MLP neurons of a small language model. Each row is named by its layer, matrix (up: input weights) and neuron, and shows model dimensions 16-271. Each number is 500 + 40 x the weight over its row's rms, rounded and kept within 0 to 999. Numbers have three digits each.
After each neuron's rows, "fires in" lists the words (lower case) most often at its 100 highest values on Wikipedia text that the model never trained on.

L3.up528:511530473488432504495489433486469502481492454477461507493523561491496581491446409454466525467542539533507502528464482522500490535542466536539583463461512463512483535503498445467527457492479523520460521481581477568434583575482564474531514521464491496503510437518566492525491426513519487548476516517434503520447533455383531498504489530461459550513500504560502490452474509483515485590424529523456429494465490457490477504517458449501494543537542508484475544529503485540536549409483389508528518440459501552501558555546554502427517464517520481580457476508490486484530431501553515535536524569444513553501551552554522433521569509535520530504442459539524462443532473497560453521568498485478539549520544483519483431524513448447459550528514445455500464478504525447508446509461515
fires in: "to", "for"

L3.up1139:516473538537419430557573510414480546487450464565448551519546586500495578523541433499490485454478573511453501411433542530500436500614409467502498493467527498500420528493481402538590499534507593576546463416502553560505519503472490541541501486516442516502475491460483493500507506414585606527508464485470468469431499541507475495514529553505483414589490524505510524520538531545476473532506507577481467505433548479497491508491489521477459539432427450451457520503516493523506535445560497518524595468479604501473548482509511485451516493529455505450473504512468497571460468467501562496458482501479472463525520579444513528531526462521575506529450509496433404482565483429492482541530510525518538481453530550500528463511457522511526576514495493437470407534456494500523497527485561
fires in: "of"

L3.up999:440492512538438436437436518566524544527451537546496431497391579533485463522448501609514491467381516525440468511557479456530511444467435525490492549489478464498478502528471483436535459580533545564501491493384567537449538489546462476509530503439496415517474557474508519463484499484454558490503517524508438540481519445486537525489420449483448543509501473473531524502526452508551529520513498499552559503430493532552499469557542553501479485580496480500528491509549474456470447539493495509506500519527490490500518393606490505522519439492494489541453505394522501522514507419468518521559521507542457496543464472531557515509506482444507476480472514484507558530508438450473524546529502548480541583521545498530461514563508489506525500551509556529493477463436569532488531533525450
fires in: "also", "he", "she", "been", "still", "did"

L3.up61:500573484563548523379542554562512526470421485554485508485509431535531473461499544460552543422546460457433506469447488432457490501541513494453537461509564517533522492463446533449465477469544564521608498447535470513523547480449468541514525500537366476466502544431520501485502519404537506499583538505503494501495494431525540503480466555490502471505513458473539541562480491478490575496512433540572478469558472460515537471528438554440539448519517509511478477443534499522479473451442455529472455498500459403476462507513482579489497438513482557543523479518598508551497528542505560510553480533514479485540500454498543503494494460528525491530487519529481472493521544516464469439593510455580499495497452525476459551478482500490513595552481512470494502540503525514512542453475485
fires in: "an"

L3.up6:525568532531456547500399523533519470467491512459496432505518438468546549454490501532457530529526569512509497413502532476541441509502414500474464569507437506555496534456565572505461459531532550493500492561507486523491604513527514500501534506537585503521573462481593467522482473559442491507506454473469535491546555481476540481490476509549493518468520528503550524534560535451460505529492408513533535503517470511536470473529445482477531569498545460524467544487494466516519601452410464504501487504489430510469476519549503500540410470458615486462484561529577504530484425467490464450472521522458508491579488515477492468563496446491484527522523429502471498465541504518496447524547498564561483502519528500473451508518442477497502491525490511503510464459484512456462529506476516
fires in: "a"

L3.up1113:489534543484494550486450470492551565452449537494588513516442461524512477482459503527591518478541488419453447521523545455476508500522524496488515490469532514509514561508530478461470398528399496516489491493557434513395496450588534552496455452505539514459514535524534427492470565518394472497550530576532550492436473565502495493448479544484483447485425556483547520607462458512482538516465526585507489493453495531470488515490530511482514543520444519501481638472522464449489483557509374535547518522471530508550555495468545481553496557459544481467496471476547485503532477506502436492534547500493502502458492539459460458515474531418489479507478485574528502464539509510468498487530479483469496562503521432486577478491455529450484542483485552513492432437470518388494475516508535
fires in: "released", "located", "discovered", "held", "found", "available"

L3.up53:477527483481445432520535451468541515527448494470517380525485409531509489488441469458596541477477585458487515528474493484540497491497567529523496524501461428543525452526481486479478493550590495571534480483493473510503539520476454508494535529480460467456571494557545492495526424521537502560528454521485448484558546521503460479475375498498554480539481428494438557480535461467465592479441538476540525504521415399567443489498439518504452478487523501502490520485560412575542446503488432495489468467461449531495511450484447472539542499452466465538548549438601508474491489444499467581473473488531513524489458477510501488498589479576537474484471487429492449510529515469506532510505455537454466536519535505465487463587494517501442492474542553461480478477435516484510537528508532
fires in: "after", "had", "before", "went"

L3.up549:454524540475515506497429439517525493481455504556550465476467495515454519458500434487559506504557507427526451542482557514483443517603527518531507585553590480544509510519523460502568545495527477448431562507497491542512472458585430547501515433512461450529498562502498462510454461571501527449514581522519472488483473490497499530531425528522461385508485476544476540496513465469480511517458504503476456521495432506476482481514532538451490498449531533556574496496433521523485472545422434494517553580499552499507584490506474519513548507500453496500479444435632439571446466513533494525488538525538511482477476579522465430560501567453523440551510548500530525455452483514468503476539490484539509504469508466516512510568486446466485544457486514535503470492532512471506472527509468
fires in: "on", "at", "chain", "from", "arena"

L3.up149:465582492532392481423432510517532510508474481485478516542508489458517425446439487529513543405502483570520579468498459549463531479531437471506479492485487493495542497489489529478450478518453510530519484573530580509538524527454526457505504551486460445528565533465549455537461521495455469485513467538589536517503474416453467540505457566525433546497518504430457536458514490477512569530467507544558464521514481520474524469511527419497449568549483512550507527496464479514489442556496480469529494509496504494421518460596490446489485473466451541589418547524480491505541487514457585509567420487478506534480493532452491462515500456522519434550499500406529470498553466521470480543513501534463531527530588503482521535564510468518566510493538485470521417570501548469456543468503513
fires in: "now", "still", "also", "is", "previously", "then"

L3.up727:551522429493505516488529526492515571493426445489427585527483453502436509467467433486501566498454469493484443494467498433454487506448479468493537480491581461452443505501544476506494525497393492455511518539515497482563562531485488491522451513519436474440478529473536499495458529513477461634511500566502477508502505476550544487398459560500531546489567555510564481493486460445446428574482560512465524521524536538449514532520497475557510468569494560483525530452466508589506616507509540505495496434503502502502551460504505476481506483504451475592472505506462531530609462519474521524572462480542511482527484447477559434423478539467523501541494435552471478525494441482503498542526488467509533517433411532556513477442503536467495509531496469465535544564555520447474498490497438
fires in: "for", "to", "on", "federer"

L3.up389:538567465611524497547506465520466530459482486476520460479550473507481482477565518527558545516387493406512480562493519481502472515522491528495458497508477477493446481512516440526495531484548498555448550443499504491521491499519521464489505509500548474476450457466536495571530605509482588481495417476505471477497608526505466474504479448562513568585482532559463635540528496493538535482528537548562472474468390476445486537551495500480475552411522476496515511495451493480524547455428449485484494487472567570456541490438489464496450534510523484506497491519466435498570489457582458483466524453450503520532509530455562536501524621471482456512418498494546532460522519406539539498539450517582550532473500453490513441546441434504495552481528462509522495482512527486491481492513520
fires in: "of", "with", "a", "million"

L3.up437:622532450512489586491455508492492478500474484480515495473480424450497529518508485480450544484457436473530472483489459525503486499556491507481476461540399443536519473505551481493518448480499483508551520527470431521542568546456491483521492537510465562482458451474489499544528491524523503495517436454482492570537587524449498423536503448590554458554476609517533462488543516465457489512506493517534540473511442479513515556481505512518572573484526531506512445470424440512487490530429466495418495479492481516518480585444555503458478477472513444514524515486553520505502545478526482551507501531450480475498552587460582522525530473547488557516445453557567520452487497486477481506581472491464485531487491491536499512480525498478484472502534426484523508464498505563425420530476430
fires in: "a", "action"

L3.up994:487473445651449467444520540497507508475453498495447541542470505452454471501498537551529507470480444494469542399540537502460460511504491441479503518557494483472532536569521534434507531536474520520599480542512499484540491479514501530493484507550448422545516583446545497605470530549516530461524455470507465548567489487539475518424540562545432504464528525439498575537478473518481442519482491503530531524459430560403514561514495501357509547496504487534515560505404527531473554441508480497474480473471521433494502539463468516520466468463526488531488452563469463523460545549523522501505480492487506503523470521502526537472491508478503514481516566422399538492457509496497471434533457522464531494508510588605463533572498450415462514492507473495509458562499514539492542435494498
fires in: "of", "his", "an", "and", "as"

L3.up892:474521523493547501471509461506474510514474499468437495468493444560458570505509470644512502483545434478470579515504490443572476492517433492410562531582502491504458469509452539480485472452496482545533536480519481511543445557425485510522503504449457471514462488456497482528457502538487493505515471499516468483511531402534443465475452490530479496482479532547485526535425491470489509488505538484464466486468501505516454453525500494541439536488509483463446484426574507517455593598429473476469563538488497458468413467500488477508513515523451493534486432526584478507475462516533523558605542559515524536560447492592469462600631515455527548518474426511532444525564464488496443529470530476532511522525542536503463479579488450490485526532517509521534517522559506506536531522502582
fires in: "made", "make", "as", "making", "not"

L3.up152:510564429474418509515482532531529568482493459437503528487503496542490532461458518520533506489476518444489460514480541471540549488483484555503457590519477493473479541551466466509526499510502508437529456533493510522454509482537499520506525435500559523471574452517509547509484505503520491486552552532511525464579518442508493517524465515460485545401583503532453554521452532510449489500466506533464537460520360514527551486484505419476430515467533476567508536414534482500486522436467396455463557543476502549487473449412500375547509448487494497526481482526506442499556478514491534469593461443514487445549519465475513458522505510397452559498487539537541575550527483489543442577442481477504533550480525503514526511535494456422533521507529436519499475506508519483492519500494453
fires in: "as", "became"

L3.up183:560524568581417531465508448469488503521453485484476508513525550543449438498547504541531561526529513481457438483539561524460514509524486427498561509547588485515478466480466555527560497520492496536532429417477522500485510512514430536501520571568449490507484396496518399544503500526453489507523507543605474423428493506467476474472473537518561486503507608513570459590484480482431463515527544507504512503439515537410484435493503569476556463477531610499489542478450488507541531559488471530524461507491516553447504518444565426519487435502579480503480513522495463554450553492552469543562457477490504547475481519445512465502478480470549493541496432426430509533533512504446485489480526550496512451446491548529535472549495462483547523479518465500516525556401488460531450482475528
fires in: "of", "used", "a", "known", "important", "identified"

L3.up866:459569521464427459466541526544498442535478514506516460544497427536430460469461496525541533470463476516492403535486550458508499505578531484534535517482451512514555475520509496491505492581506494491458438405532492514422490549436493509547477539536468457534486470516531511506520467501555480566521551470462512580455525444514500494467467515553500422455494497458508564468538557546482551615495501509538480487485541544481472463539497515466503415568501526467476548551495488543432473474477444536502478467493451519512453447590488478508529439508531549585476507548478465496549513508523486561556454510517508476520490506544514466560523421515530473524538501533500541503494514481481534594467521544462466551451507518501501497530522474579454553556495498521495430407468570486497522532503549
fires in: "to", "would", "not"

L3.up359:522571501450502568481499563548544577502476530488446548514482431476483472508548489457494515482504382361522491490502517432472494500436529498516485497561492497513515550522540510511527508494515482571423409524513468484514566504479481450486468476442514438475505495487568503516512491513467482441524457505488547465541494434480552476476447515617503489450469500498473500572494467488541537504496510503538483443522510476452426518517479506541498473510509514545451522498482524580501446633467476462503485567521554447396495464477520456459506475466548495495441535515502562577432561602558477579438435509489488466528548460512546492520515465480551457536482541441480544501493487504506414475539492483472448542459521512483520521515533395528429461546579549484518530562498554474458467551518585
fires in: "a", "reserves", "attorney", "an", "results"

L3.up42:590522578459492483449497441533491514463460490496508512526479451476480480485518455498479501498530424488578521492508422517436508500514488550480507545513497526536551495499476457417571492577420497475460565487534536541523472453585496496508511498502480530456495473473506468467501470472532544538518425446442554515488487559474588463432495590525509460426530530532510529512475422508559521548424536562507483489438481504388470458526438516596512557464449548535578505415410507562510515545602393523475524522500521532502564497382496506437517458443493461561524512576517504488544540482516447549463463530474525487508540486578552460502588520499515548511495506513530447482536520439501468499547480489473533503467449485514474509497532513556504570554502416508493492484470468501466494583548494
fires in: "on"

L3.up582:497444451535480484519503505429526535401453471496492470501517547498490473458503440583499479482448564446474510460493536489499487509557514488534499503569504498529388442565526517452578518506517520453543482479421564519489518519547481496513518512567438487452511468444531565486490398462522531537541553510502438455485481435513516517500465441511522416479550496513451553521527498477498536426491532489484488506484451441481478561524490535425516569461527488464504509480533520511527523453503531506468496507518519470412481569511520479492541528404420493513477518507534508588481461639540526464531492513493441514514445539480424533524469505530502497499472479436533470492454529485486503519567527569445566515456521578509479521567479474442512458544490491512532389557491550533503558462527541
fires in: "in"

L3.up58:474552536519469530445439479546480511459443481489485473532476489493502559505458473487564529447483517467508497490505513501468486514540518470544557458548587502513385546520537548471526463540444536501520460443489499507548520513528471564503460550527474458442459427573552429492505461463530510578520445462491422481452557470495488477532466519520504474445519581503491564500468473473488520538493530532603524516474473565504490513527466515472465526459474525468596579512455466479486531535502387526490455489509464581523535413477588498499521488496453484517467483519504509508557476480524496534515485494489495558489511551454545381522541496463574534519564477417562462490473494489521511572495467555510471506454462458550557515527521462493479565443501544529491476513435548553502528572503467
fires in: "for", "to", "succeeded", "by", "via", "preceded"

L3.up962:494498481532456441472489470528534553447494496502497446556515485516460480570552419560570550539472464523482532494496459526451493453487487478504482448484470480520525541548548440420506477470540550542516467442494429523439477472510535514500521474467589415459496586559554554532541442506575592519559518579494575453454482509468560487451457527494468465507559468458521510448551488450526481471413470523512433509495475466510410483494588491502481568438519526517503514536430506551447515484481473537516514464547503433394569462478557549443450534535443487563483519471526448497463445581555447504441527529490491521517509589511460530520526497466550433534497519512528467455453536492523523449532471478469474525498486520479518469537532454467555497513502609450512475504551498462402502495528516
fires in: "he", "in", "before", "after", "during"